Weights of a small transformer language model: width 256.
MLP neurons of a small language model. Each row is named by its layer, matrix (up: input weights; down: output weights) and neuron, and shows model dimensions 0-95. Each number is 128 + 24 x the weight over its row's rms, rounded and kept within 0 to 255.
After each neuron's rows is what it responds to, as a language model described it from the Wikipedia text at the highest values.

L6.up938 [160 100 121 125 127  78 130 137 145 116 163 135 127 107 173 131 162 126 116 135 126  81 107  84 139 112 119 105 161 117 125 141 129  92 137 138 122 167 132 139 105 126 143 129 114 124  95 137 117 169 117 120 119 130 123 103 147 130 127  88 154 130  91 149 147 104 161 134 119 100 148 122 101 101  93 102 119 123 131 144  96 185 125 143 103 103 137 135 148 144 105 200 144 106 101 142]
L6.down938 [162 109 136 115 131 107 124 115  94 137 116 103 133 129 152  96 159 119 118 152 122 135  90 148 160 182 151 128 109 161 144 142 169 201 160 157 125 111 121 163 152 143 109 139  77  87 137 137 132 131  80 137 140 121 149 144 137 129 142 122  81  85 137  77 144  99 161 147 127  99 128 131 133 126 132 134 135 152  92 107 108 128  83 129 110 132 122 126 184 144  87 113 120 126 102 151]
Verb completions after re-/took. Word pieces that finish a verb, mostly after a re- prefix (rerouted, re-signed, rebranded) or took/takes place, plus newlines after table header rows.

L6.up100 [119 193  96 128  99  91 140 159 138 110 126 158 124 106 135 129 152 118 144 106 119 129 117 134 104 135 163 126  82 124 128  86  99 148 116 164 107 139 132 155  92 176 130  85 121 133 115 110 139 126 120 118 134 157 140 151 144 146 122 124 135 121 154 148 123 162 172 145 118 135 149 164 139 164 147 150 141 126 106 144 139 116 148 130 133 144 140 152  95  97 158 107 126 155  84 170]
L6.down100 [125 123 189 123 147 136  96  81 132 150 132 132  97 139 141 133 180  68 106 124  94 115 121 130 117 131 112 185 144 140 118 165 100 165 146 147 121 149 145 126 164 112 122 146 103 118 125 134 124 146 105 121 142 129  67 103  92 127 155 140 167 149  95 111 145 124 122 125 158 114 146 116 120  88 150 125  91  92 161 118 123 130 126 120 131 144 137 101 173 129 179 111 134 134 166 142]
Prepositions after verbs and nouns. Prepositions, mostly "for", also to, of, in, on, that link a verb or noun to its complement, such as designed for, opened for, contributed to, recipient of.

L4.up16 [144 117 165 122 127 115 128 129 127 110  95  91 118 143 118 135 123 141 153 108 149 119 161  94 141 106  98 112 132 130 155 131 171 114 127 150 184 134 156 115  97 117 140 135 123 140  96 139 123 160 121 141 108 106 120 102 115 136 120 165  92 151  82 131 141 157 130 106 146 145 146 130 118 117 150  97 128 110 123 146 136 160 129 112 135 124 179 138 163 156 110  88 130 167 105  96]
L4.down16 [189 109 149 206 136  88 112 103  63 105 112 144 143 101 133 119 117 144 132 121 147  78 163 152 108  91 152 163 187 149 145 148 106 134 153 141 149 139 117 131 132 122 138 118 156 126 135  65 132 151 159  87 142 134 139 145  66 124 140 128 112  93  84 139  95 171 132 140 132 126 124  99 115 161 110 105 161  90 155 141 143 158 123 117  76 129 128 126 169 145  91 143 133 141 110 116]
Past-tense verb completions. Final piece of a narrative event verb, mostly a past-tense ending split from its stem, such as emerge-d, coin-ed, stay-ed, trade-d, or whole verbs like married, went, took place.

L4.up668 [174 119 114 106 106 146 132 171  93 109 131 114 177 114 120 139 125 120 157 121 148 164 130 140 126 119 124 155 134 144 137 158 117 143 160  53 120 154 129 131 144 146 135  88 140 141 140 114 144 139 114 136 114 158 150 155 137 142 119 113 112 119 108 122 110 116 157  92 136 131 136 164 151 118 128 112 108 139 149 149 126 133 120 122 115 140  91 150 113  82 139 134 134 109 123 114]
L4.down668 [119  77 121 124 130 130  96  90 126 123 140 134 115 129 119 110 152 104 120 119 135  90 131 151  92 107 118 117  85  93  44  99 184 129 135 135 164 123 113 116 115 154 181 156  92  88 124 160 157 129 153 157 140 112 146 129 158 128 142 156 140 120 123 135 107 150  82 152 146 130 117 156 114 111 118 122 109 142  94 102 127 188 130 112 158 142 118  84 160 174 112 138 122 124 133  78]
Additive "also" after subjects. The word also (sometimes then) right after a sentence subject in biographies and news, as in She also, Airlines also; weaker on word-ending suffixes like -ities, -ations.

L9.up481 [160 163 108 101 210  94 154 143  99 168 102 127 124 139 107 142 124 151 119 152 145 128 157  87 117 129 110 112 125 108 149  99 110 161 148 123 120 147 132 147 162 139 112  90 111 144 118 123 139 119  86 154 106 127 110 136 123 124 153 138 138 138 100  80 115  69 109 121 115 123 112 188 151 110 169 100  87 162 142 120 161 129 108 135  99 124 137 117 136 141 114  81 143  77 135  70]
L9.down481 [118 161 112 155  96 117  81 147 145 191 166 151 112 112 135 177  98 139 153  95 112 130 115 111 134 109 159 139 128 142 152 126 168 146 136 136 159 115 149 139 147 110 115  96  65 106 119 107 147 131 118  96 156 169 119 115 133 132  99 160 119 119 141 158  78 116 169 157 133 108 117 129 133 161 142 141 133 102 118  66 122 123 140 115 143 130 172 126 112 135 135  89  92 152 155 135]
Word-final pieces. Final pieces that complete a split word, mostly foreign names or year digits, e.g. DAM-O, Kapo-or, 197-7, before punctuation.

L9.up868 [126 174  96 126  95 146 122 121 147 151 125 173 111 110 118 106 151 139 116 113 124 115 143 117 126 130 170 131  85 112 145 158  99  83 141 122 142 109 113 129  85  93  95 124 141  89 138 126 163 162 134 150 211 110 105 118 134 148 144 110 133  84 141 154 144 161 131 111 125 139 129  97 156 130 160 149 105 114 107 122 119  89 146 134  92 178 108 127 152 116 122 171 171 129 138 119]
L9.down868 [127 135 103 151 138 137 110 146  99  96 104 119 112 165 120 129 138 140 134 106 122 112 131 158 140 100 135  79 126 122 112 158 115 135 133 111 120 114 196 114 123 145 134 126 108 140 109 134 177 145 154 126  92 130 110 170 112 129 127 152 130 115 154 147  98 119 153 104 134 146 150  99 218 115  82 133 145  97 162  90 146 107 142 163  96 131  96 166 108 159 117  97  88 116 102 141]
Preposition "for" after nouns. Fires mostly on "for" (sometimes "of" or "to") right after a noun or verb, as in "Party for", "request for", "cater for"; also on adjective endings like "mutu-al", "physical".

L6.up673 [166 130 124  98 117 120  96 140 136 120 119 120  85 129 143 105 130 154 140 115 159 143  65 176 100 137 102 103 172 127 132 137 159  90 117 164 126 138 127 125 133 123 133  91 115  90 116 125 109 160 137 145 173 128 123 107 105 114  92 149 133 115 116 137 139 129 114 151  87 121  88 146  87 124 135 138 128 180 141 130  93  66 157 108 113 177  91  98 186 149 147 154 142  93 150  68]
L6.down673 [135 141 153 159 138 114 127 179 128 147 136 131 159 130  97 115 138 161 104 107 125 114 181 102 104 144 137 132 119 115 114  84 160 125 107 163 125 144 138 124 102 113  94 151 160  71 138 156 122 111 164 176 141 155 128 108 151 125 124 151 142 135 152 137 114 112 139 115 131 127 174 163 153 135 102  92 145 139  93 119 126 135 148 116 116 144 111 141 132  96 146  98 113 111 110 126]
Verb-phrase start after subject. Adverbs or main verbs opening the predicate right after a subject or auxiliary (also, never, actually, produced, made), plus "and" joining paired nouns.

L9.up700 [165 101 185  96  95 156 143 126 161  97 112 141 106 118 116 150 120 133 111  99 121  93 156 134 120 152 107 106 115 143  94 124 128 137 137  96 116 114 123 140 157 111 101 133 153 155 132 140 156 123 141 129 149 160  97 106 154 105 143 133 136 129 131 104 133 142 102  97 126 158 123 124 122  80 108 134 121 138 123  95 123 148 155 115 120 117 154  84 181 107 176 132 125 138  94 159]
L9.down700 [145 134 107 107 142 171 141 146  97 138  35 151  90 109 195 161 141 124 132 101 112 135 157 131 133 125 182 140 121 126 134 147 103 137 176  83 147 107  99 138 124 125 129  96 133  82 105 175 168  96 107 134 107 121 125 165 158 102 117  96 122 120 121 115 175 130 137 173 120 166 126 117 110  81 161 130 108 134 139 134 143 115 119 136 142 119 144 136 126 118 124 118 119 102 128 141]
Word-initial fragment pieces. Short first pieces of longer words that will continue, especially a lone s (s-iblings, s-ize, s-panning), al-ive, ges-tures, and mid-number digits.

L4.up950 [153 135  72 115 116 105 181 117  89 126 168 144 123 145 103 159 108 130 105 139 162 128 162 119 121 109 136 159 102 106 126 123 124 128 125 136 144  93 110 127 110 104 104 117 103 172 192 142 113 117 116  97 141 133 123 134 124 158 111 156 114  91 141 111 110 132 183 135 149 131  95 130 113 145 126 173 152 132  94 127 133 107 123 130 108 118 109 125 143 165 135  79  84 117 135 113]
L4.down950 [113 119 137 132 107 128 113 125  77 182 139 114  93 126 163 118 154 132 113 136 117 167 109  99 157 127 138  95 134 116 145 125  79 109 149 151  75 200 118 131 167 158 104 130 126 133 103 110 156 141 125 147 116 155 139 139 163 107 132 123 133 154 154  90 162  80 139 117 107 125 136 140 118 144 135 120 125 131 133 125 118 116 117 104 146  95 134  99 110 116  84 140 116 144 184 149]
Final fragment of split words. Short word-final pieces like st, s, t, est, g that finish a word split into subword tokens, often in names, titles and tables: Farm|stead, Stronge|st, Dannebro|g, Red|s.

L4.up787 [153 109 182 129 107 115 133 168  81 114 137 144 135 133 141 129 137 141 110 166 120 138 178 125  97 108 160 132 136 125 163 130 149 114 125 165  80 131 132 155 163 158 119  96 163  90  97 119  89 135 114 108 167 131 100 121  93 126 106 145 153 161 141 121 143 111 147 138  78 142 128 101 124 113 140 130 154  92 125 121 126 107 105 154 148 155 132 172 127 166 167 161 110 172 154 132]
L4.down787 [131 189 152 130 112 131 131 115 179 162 119 104 113 131 116  88  95 123  77 115 143  90 125 105 102  77 144 126 126 116 103 146 148 166 136 147 112 180 131 126 127 119 126 114  92 100 152 160 128 122 112 114 118 128 152 138 155 189 102 124 166 144  93 146 134  91 141 144 130 135 119  98 120 152 116 105  88 108 158 143 152 167 124 155 100 127 151 132 111 109  97 117 111 115 155 137]
Mid-word fragments after hyphens. Word pieces inside split words, especially after a hyphen or a capital (W-at-er, hered-it-ary, two-seat, one-act); also the adverb suffix -ly and the W column in league tables.

L9.up730 [126 150 116 146 142 111 143 142 125 140  91 109 146 131 118 155 120 131 185 142 127 104 130 112 174 129 124 155 170 131 226  93 126 128 158 133  98 159  93 151 150 127 134 163 149 132 122 150 114 144 140 127 133 141 141 136 137  66 108 127 127 131 116 177 169 114 132 110 148  81  99 160 123 136 132 132 129 131  84 100 138 107 117 131 135 122 129  76 171 134 122 112 124 154 126 128]
L9.down730 [120 135 120 131  98 123 162  87 138 236  94 134 115 110 126 159 131 119 138 118 183 137 133 142 106 114 129 119  94 131 123 106 120 133 147 111 134 131 144 154 142 115 166 105 107 148 157 170 178 113 128 147 104 125 150 113 123 150 142 155 148 122 123 147 104 137  93 124 112 142 105 120 153 123 151 136 120 108 109 154 123 132 134  76  86 134 143 155 121 107 134 138  93 113 155  95]
Non-Latin script pieces, digits. Mid-word byte pieces of non-Latin scripts (Chinese, Cyrillic, Greek, Arabic, Osage), plus leading spaces and first digits of years or dates in tables and lists.

L4.up167 [156 144 166 132 138 138 185  91 143 139 157 134 136 128 131  70 141  96 140 111 141 121 117 136 148  84 115 120  94 133 104 130 129 147  81 129 124 124 179 146 125 124  86 145 144 172 125 118 135 141 151 101  89 156  96 131 159 117 112 141 142 128 146 127 151 105  88 135 121 130  91 131  72 135  97 128 131 145 112 149 174 140 161 139 122 133 159 111 114 121 109 126 143 144 173 139]
L4.down167 [115 154 142 146 122  89 153 138 106 110 126 151  83  87 160 122 110 153  94 116 124 133  86 106 158  85 111 113 102 156 126 115 125 134 111 128 128 134 102 177 205 126 140 102 108  88 162 101 126 105 127 148 157 121 170 134 129 144 113 116 109 159 146 144 122  95 164 134 108 181 154 110 145 174 141 132 115  70 151 124 139 123 134 135 111 100 121 116 117 183 104 113 120 126 100 109]
Lone word-initial fragments. A single letter or digit split off as the first piece of a word or year, often after "a"/"the", e.g. s(avage), s(creen), 2(020).

L4.up331 [171 167  98 131  87 116 129 120 148 122 177 153  98 115 132 131 124 116 123 118 138 107 161 167 166 110 159 135 138 106 130 134 117 122 109 147 113 128 144 139 109 135 117 132 131 149 113 116  82 132 134 135 149  87 101 142 112 162 171 172  84 117 128 177 107 142 141 105 125 162 128 144 122 139 105  93  71 157 107 131 108 157 174 148 132 106 143 116 109 157 129 162 124 103 141  97]
L4.down331 [109 155 126 101 106 143 135 142 128 116 161  94 109 146 115  90  95 164 136  90  92 158 154 130 147 132 122 173 113 124 121 142  93 145 138 136 119 126 126 140 107 114 164 122 140  92  81 128 145 126  93 138  84 131 100 138  94  94 146 133 116 127 138 152 170 100  42 101 123  93 118 144 129 120 191 148 131 102 124 121 103 162 108 127 144 131 136 133 156 133 124 119 125 128 133 122]
Ambiguous word-start fragments. Short pieces like over, for, For, in, multi that may begin a longer word (overseas, Former, uninterrupted), plus table superscripts and slashes.

L4.up875 [ 92 131 100 141 124 113 113 142 118 157 134 108 133 126  97 122 159 174 143 105 145 103 110 120 100 136 128 140 109 179 117 165 136 109 142  98 172 135 112 113  85 132 104 134 106 147  81 117 106 107 151 136 119 140 151 137  82 122 112 133 159 219 136 113 156 122 107 144 136 121 124 144 118  95 120 102 142 188 132 134 130 134 118 136 154 109 174 159  82 118 119 145 148 132 128 108]
L4.down875 [133 144 151 123 132 129 110 128 121 104 130 139 109 133 110 109  96 163 128 131  92 136 111 132 160 114 166 108 109 120  77 163 124 119 124 131 124 125  75 132 159 134 139 108 145 129 126 135 167 104 106 136 154 137 104 139 129 147 128 149 109 107  96 137 116 145 142 146  96 175 108 111 122 109 165 125  87  93 162 123 155 186  88 138 100 149 101  78 125 142 130  85  63 144 171 135]
Word- and number-final pieces. Final sub-word piece completing a multi-token word or number, such as a year's last digit (198-9) or suffixes like -tion, -ter, -ism.

L6.up616 [145 150 120 139 129  81  85 143 116 151 142 116  77  94 131 124 157 138 135 132 106 134 122 137 115 159 151 130 120 142 134 145 120 132 107 160  68 128 104 147 158 139  91 128  85 108 147 124 163 106 107 127 143 147 111 162 123  63  92 114 144 123 109 118 153 118 152 156  64 179 114 134 106 134 130 115 106 118 165 105 171 151 101  82 157 150 147 151 102 142 119  82 147 157 177 122]
L6.down616 [132 148 120 190 109  78 108  85  74 138 113 122 153 112 120 158  85 154 108 130  87 135 123 128 129 154 114 180 130 127 149 170  92 142 162 171  97  80 134 111 153 112 107 115  83 126 164 120 105 131 132 113 156 131 120 165 146 139 165 143 132 147 121 125 123 101 110 118 101 108 113 117 136 100 115 100  98 119  95  84  75 157 114 118 120 145 148 156 125 157 160 103 170 155 151 119]
Late digits in numbers. Final or late digit pieces of multi-digit numbers, e.g. years (199-0, 196-9), decimal coordinates, reference IDs, times; also 1890-s and km.

L6.up216 [ 97 132 119 138 138 129 126 113 167 141 106 140 102 125 117 108 168 156 152  79 101 150 129 114 124 133 121 164 109 159  91 102 148 150 134 126 111 126 152 132 135 128 128  96 108 121 119 145 110 121 114 118 143 136 147 135 112 142 105 105 123 115 180 152 164 125 181 110 118 149 104 128 142 135 135 154  97 125 145 198 158 120 149 175 170 108 211 137 171  80 157 135 137 145  96 153]
L6.down216 [144 165 150 133 101 112 153 107 103 118 135 128 121 167 151 164 131 168 132 108 124 134 109 123 121 151 143 117 136 117 118 147 135 191 122 107 111 144  85  84 150 127  89 162 135  79 108 151 128 153 160 134 128 159 102 136 141 126 132 176 134 114 153 117  88  81 138 100 125 152 124 111 202 149 126 163 106  99 142 120 110 135 139  92 117 148 123 147 142 135 122 132 110 139  78 114]
Temporal prepositions. Prepositions, mostly of, in time phrases before a period or date: end of the season, summer of 1991, from 1926 to; rarely mid-word pieces.

L6.up74 [ 87 179 139  99 142 159 152 124 118 113 125 120 111 129  96 115 140 126 150 158  76 102 138 136 140 102 134 119 137 109 146 124 114 186  93 121 135 127 106 133 132 136  94 112 143 150 146 162 151  70  93 138  89 146 112 133 133 111 131 117  89  98  92  90 141 128 141 128 143 116  90  74  83 152 143 144 128  92 126 132  90  93 167 125 137 183 124 115 139 121 110 156 158  95 156 129]
L6.down74 [ 86 107 124 153 148 129  94 135 168 134 149 165 109 159 123 142 156 138 154 120 127  99 110 133  94 151 112 144 150 140 132 171 120 151  82 125 126 127 141 134 102 129 133 122  93 125 155 152 147 132 154 132 129 160 166 151 131 141 108 121  53 101 126 105 124 122 122 133 125 112 106 112 151 121 126  71 134 174 131 144 155 115 103 112 123 133 143 116 127 147 127 122 176 127 172 105]
Word-initial fragment "s". Lone first piece of a word split into fragments, usually "s" as in scarce, scandalous, steeds, sworn; also n, c, an.

L9.up434 [105 130 117  99 110 121 127 140 167 138 140 170 124 123 115 111 128 107 131 145 133 120 135 122  87 131 129 122 164  95 135  73 160 153 163 141 123 100  99 122  93 153  54 131 128 149 123 143 147 150 121 134 119 143 152 137 146 114 130 107 122 120 107 125 140 123 115 170 167 115 126 165 107 164 110 136 137 161  93 155 134 130 119  99 139 151 133 131 125 118 135 107 196 122 134 122]
L9.down434 [158 117 101 132 117 138  94 145 143  88 156 109 142  97 146 147 113 131 115 147 145 149  79 132  78 131 132 132 103 141 113 137 135 129 144 102 104 181 160 109 123 127 154 129 119 111 152 126 112 108 170 133 105  98  90 147 152 110 177 125 155 109 154 128  79  94 163  86 155 131 181  66 122  89 104 118  98 128 125 124  92 127 109 128 126 131 111 106 163 134 141 123  80 133 134 132]
Mid-phrase continuation tokens. Three loose groups: adverbs right after a sentence subject (also, then, later), final words of place names (Harvey Way, Haltom City), and digits or dashes inside years.

L4.up693 [167 149 123 137 132 147  97  97 197 113 106 129 140 101 137 125 131 176  89 136 111 118  82 134 129 110 145 156 115  80  98 113 111 129 132 105 124 154 116 101  99 133 115 114 106 140 110 138 156 106 129  84 150 162 115 134 138 114 123 113 134 149 118 176 116 147 136  80 126 124 100 126 137 173 114 130 140 143 106 122 126 106 101 129 151  96 133 131 180 123 145 160 136 135 115 203]
L4.down693 [152  89 150 147 166 150 126 168 136 140 120 110 128 146 146 158 168 147 107 169 143 167 113 142  85 100 108 136 124 102 143 136 114 119 167  68 149 100 156 118  95 141 123 153 148 141 129 100 151 139 156 108 131 118  84 140  95 149 110 145 106 126 193 128  78 120  90 109 123 165 127 145 101 127 146  92 111 155 132 137 129 124 128 128  89 156 137 135 130 143 136  88 129  99 156  90]
For and f-word pieces. The preposition for after a verb or adjective (difficult for, searching for, ran for), plus for-/far/favor word pieces (fortress, rainforest, far more).

L6.up945 [155 122 131 122 141 151 117  88 125 155 146 150 116 107 143 106 145 199  87 146  93 120 149 115 163 143 106 145 130 115 103  88 138 133 117 112 134 146 125 100 138 120  94 139 103 130 140 138 119 154 149 102 134 165 133 123  71 128 129  87 170 114 145 144 105 142 114 109  52 142 127 136 108 121 162 144 146 114 120 140 123 120 132 157  95 121 125  93 102  94 141 127 133 110 109  92]
L6.down945 [111 149 101  76  63 117 182 139 123 130  98 137 163 156 151 129  91 127 156 133 109 116  72  95 108 151 116 160 114 125 130 166 114 176 130 140 101 142 170 133 126  77 134 103 153 124 139 146 137 103  81 118  95 119 131 173 140 124  84 118 116 116 105 111 156 139 139  99 153 141 116  93 106 149 118 142  98 122 116  97 177 119 104 120 173 133 121 152 139 141 126 123 122 127 119 115]
Word-completing suffix pieces. Suffix tokens that finish a split word, like -ly, -er, -ed, -th (broad-er, close-ly, last-ed, 115-th), plus connectives such as of, and, but, however.

L9.up474 [143 107 148 146 119 136 101 142 161 116 127  96 144 158 108  92 167  86  91 116 121 118 144 121 153 153 133 141 152 129 106 154 106 144  82 115 126  97 118 174 101  84 104  90  88 110 185 165 116  97 109 131 153 142 156 147 172 153 107 138 130 103 125 173 124 143 112 117 109 145 153 106 128 117 133 118 188  96 118 131 159  77 105 146 121 159 132 139 115 134 134 136 111 135 121 138]
L9.down474 [143  98 147 108 166 167 124  92 128 148 115 126 119 153  93  86 111 150 103 156  82 109  98 118 138 147 145 120 122 146 138 154 117 104  90 132 103 128 167 124 127 122 110 166  99 120 116 112 115 175 165 113 137 160 122 148  78 163 107 173 131 130 148 140 127  71 126 103 175 107 107 131 151 123 144 102 112  82 115 112 150 113 145 136 101 131  82 128 132 181  73 166 184 121 148 149]
Article a, months, word-pieces. Mostly the article a after verbs or prepositions (has a, rewind a), month names before day numbers (On November), digits inside numbers, and mid-word fragments (ill, ity, gu).

L4.up962 [112 129 135 120 125 130 146 130 112 131  96 101 134 142  95 163 101  91 155 125 149 113 127 114 120 137 165  67 108  99 127 138 121 138 118 125 124 122 158 149 168 109 165 115 162 146 124 123 140 118 136 131  90 153 129 128 145 147 126 161  99 120  98 154  93 125 161 103 147 186 137 114 138 127  92 140  72 138 131 122 145 137 174 143 123 126 175 154 154 115 133 120 134 133 132 121]
L4.down962 [154 131 143 131 112 144 131 121 139 109  91 121 168 111  89 127 123 141 138 148 171 127 113 106 150 111 122 101 151 110 110 119 101 122 148 121 130 109 153 136 155 134 124 119 128 128 123 106 127 137 119 210 139 115 139 105  97 152 170 141 141  95 102 136 165 167 138 155 155 113 140 180 124 126 111 165 141 120 129 114 101  67 126 159 125 138  75  99 136 122 158 143 138 119 115 139]
Mixed fragments, House, digits. Fires on the c in a split except after ex, on House in legislative phrases (House of Representatives), and on first digits after a space.

L9.up733 [135 133 100 164 126 118  85 141 144 123 106 120 149 148 154 137 100 125 130 117 144 130  96 109  78 161 126 120 134 127  93 171 116 120 112  91 122 119 132 153 133  94 129  81 126 106 170 191 154 142 115 113 104  93  92 144  97 151 118 108 107  99 163 114 148 131 131  97 160 112 102 107 131 150 183 103 128  92 120 131 188  80 144  86  87 132 133  96 115 150 132 124 131 156  81 127]
L9.down733 [130 151 128 168 133 134 127  91 134 131 135 147 132 136 140 123 124  88 145  97 153 101 144 104 136 148  81 169 183 102 108 174 101 140 110 146 101  88 158 161 139 106 126 107 128 105 115 101 131 166 173 180 104 145 139 172 173 119 133 104  62 142  99  84 123 133 111  99 130  90 120  84 151 151 162 151 120 132 114 138 127 172 110 133 124 109 125  93 144 160 142 129 117 185  76  86]
Past-tense and participle verb endings. Fires on past-tense or past-participle verb tokens, often the -ed/-d suffix piece, in narrative and descriptive prose, such as headquartered, referred, changed.

L9.up677 [102 124 148 127 147 139  99 171 116  92 121  97 131 138 132 147  77 120 148 151 122 106 117 102 105 102 138 125 116 154 156 137 139 155 123 133 117  75 118 114 140  88 118 120 139 125 160 126 107 135 156  73 139 149 153 154 139 136  87 150  97 154 161 125 110 120 121  95 193 150 109 129 118 148 144  92  98 132 137  98 160 149 111 122 129 120 139 141 106 121  99 150 128 121 149 129]
L9.down677 [129  87 120 110 103  95 124 128 137 167 130 117 130 107 120 125 113 107 128 191 100 103  75 132 116  88  73 107 115 114 102  94  86 130 123 127 124 125 115 142 129 167 115 114 102 175 128 126 151 135 137 116 133 151 119  49 106 144 112 130 158 129 101 157  99 117 177 153 157 109 134 116 139  80 169 111 148 131 109 151  99 131 121 145 181 102  88 117 119 115 190 131 158 169  99 135]
Split word-initial fragments. The first piece of a word broken oddly by the tokenizer, especially a lone lowercase s, as in s|creenwriter, s|avings, ba|iley, or a leading 1 in 1|20.

L4.up709 [147 152 164 129 145  93 148 127 158  95 151 169 134 154 127 118 148 114  92 117 146 145 132 150 128 110 105 150 121 149 188 102 113 135 135 112  92 132 154 138 120 121 156 145 118 120 145 126 159 130 178 105 129 104 141 172 127 134 133 118 133 143 128 136 132 123 122  86 126 151 101 132  69 121  95 123  84 142 109 140 166 134  93 117 140 174 149 134 115 113 121 101 102 152 116  95]
L4.down709 [134 126 164 126 141 125 106 135 153 133 109 130  98 156 173 126 116 152 141 114 167 130 128 137 129  98  91 122 142 135 126 109 161 176 152 138 129 121  82 143 171 109 151 118 130 137 107 116  69 157 143 148 115 119 147 109 107 140 107 176 116 164 116 120 175 147 123  89 132 118 165 102 120 126 126 119 127 149  62 123 102 131  79 135 133  96  81 119 119 111 100 133 139 133 179 128]
Structural punctuation and whitespace. Spaces, slashes, parentheses and dashes in table cells, list indents and pronunciations, e.g. "| 1930", the "/" before IPA, "2–2".

L9.up456 [125 156 121 162 179 169 167 175 106 148 103 143 179 145  99 123 112 102  79 145 125 116 115 117 146 105 181 183 128  98 134 107 115 105 180 124  99 101  86 101  98 143 121 116 116 158 164 158 160 146 157 137  99 114 122 106 124 178 114 115 126 108 161  88 111 132 119 169 136 127 138 147 121 117 185 117 121 102 114 130 149 101 102 145  81 109 174 138 139 137 149 110 214 134 148 125]
L9.down456 [131 133 199 101 114  95 103 114 107 106  94 101 124 122 150 154 103 174 108 149 158 127 155 138 162  93 154 155 142  83 143 127 137 164 156 132  93 167 134 108 112 168 129 147 132 133 127 135  89 105 156 117  99 132  92 125 136 154 128 144 115 139 111 151 118 135 120 128 133 120 148 106 109 128 146 125  97 118 116 157 119 132 143 114 191 118 106 170 127 115 103 164 141 135 115 102]
Mid-word fragments of foreign names. Short subword pieces inside or ending rare, often non-English words and names in lists and tables, such as stanovniš-t-va, Nikola-ev-ich, Mange-sh-kar.

L6.up672 [125 133 154  88  95 150 162 146 108 138 144 148 110 160 144 135 136 153 102  97 112 122 133  99 172 147 195 155 141 108 154 118 188 150 119 144 125 148 124 119 156  86 120  99 124 164 103 103 138 162 123 110 124 130 129 129 137 101  69  85 148 126 143  99 101 108 151 114 142 151 146 138 148  91 109  99  85 100 126  93  97 119 111 139 132 120 126 129 112 120 148  85 141 155 105 108]
L6.down672 [131 114  71 100 144 133 138 154 164 196 117 113 164 133 137 111  82 109 116 143 177 131 152 107 145  75 150 127 142 157  86  87 133 103 123 112 159 145 177 150 122 152 119 120  91 113 114  99 138 117 119 155 119 108 153 101 167  83 128 184 142 172 150 102 131 130 147 113 136 141 124 128 127 155 121 115 141 100 119 157 149 127 122 117 181  94 120 142 118 126 113 153 150 132 123  96]
Word pieces after St. Middle word pieces right after a capitalized "St", as in St-ron-gest, St-ol-en, St-ud-ent, plus the space opening a table cell before a number.

L9.up855 [116 159 106 106 122 133 120 146 150 120 104 117 108 106 164 178 131 145  90  90 108 171 144 151 172 136 120 168  94 131 119 134  97 141 147 148  94 113 127  59 125 173 121 168 124  81 111 121 172 114 106 105 139  92 131 157 149  73  97 111  94 154 130 141 141 135 155 113 110 122 148 158 154 123 131 145 137 116 119 135 146 135 136 158 148 133 127 150 126 125 146 162 119 108 148 121]
L9.down855 [ 71 147 113 161 125 121 123 143 109 131 130 152 101 127 112 103 118 120  79 177 113 126 124 132  86 103 137  96 156 129 139 147 126 123 113  85 119 126 141 151 146 162 123 143 134 149 159 156 141 122 106 121 147 125 141 121 141 131 120 115 120 171  93 127 134 159 143  94 118 119  73 142 132 110 106 130 105 157 155 144 106 144  88  75  88 152 158 141  71 146 120 111 147 141 151 151]
Word "for". Mostly the token for as a preposition or word piece (For every 100, income for, forget, rainforest, Former), plus some commas, of and and.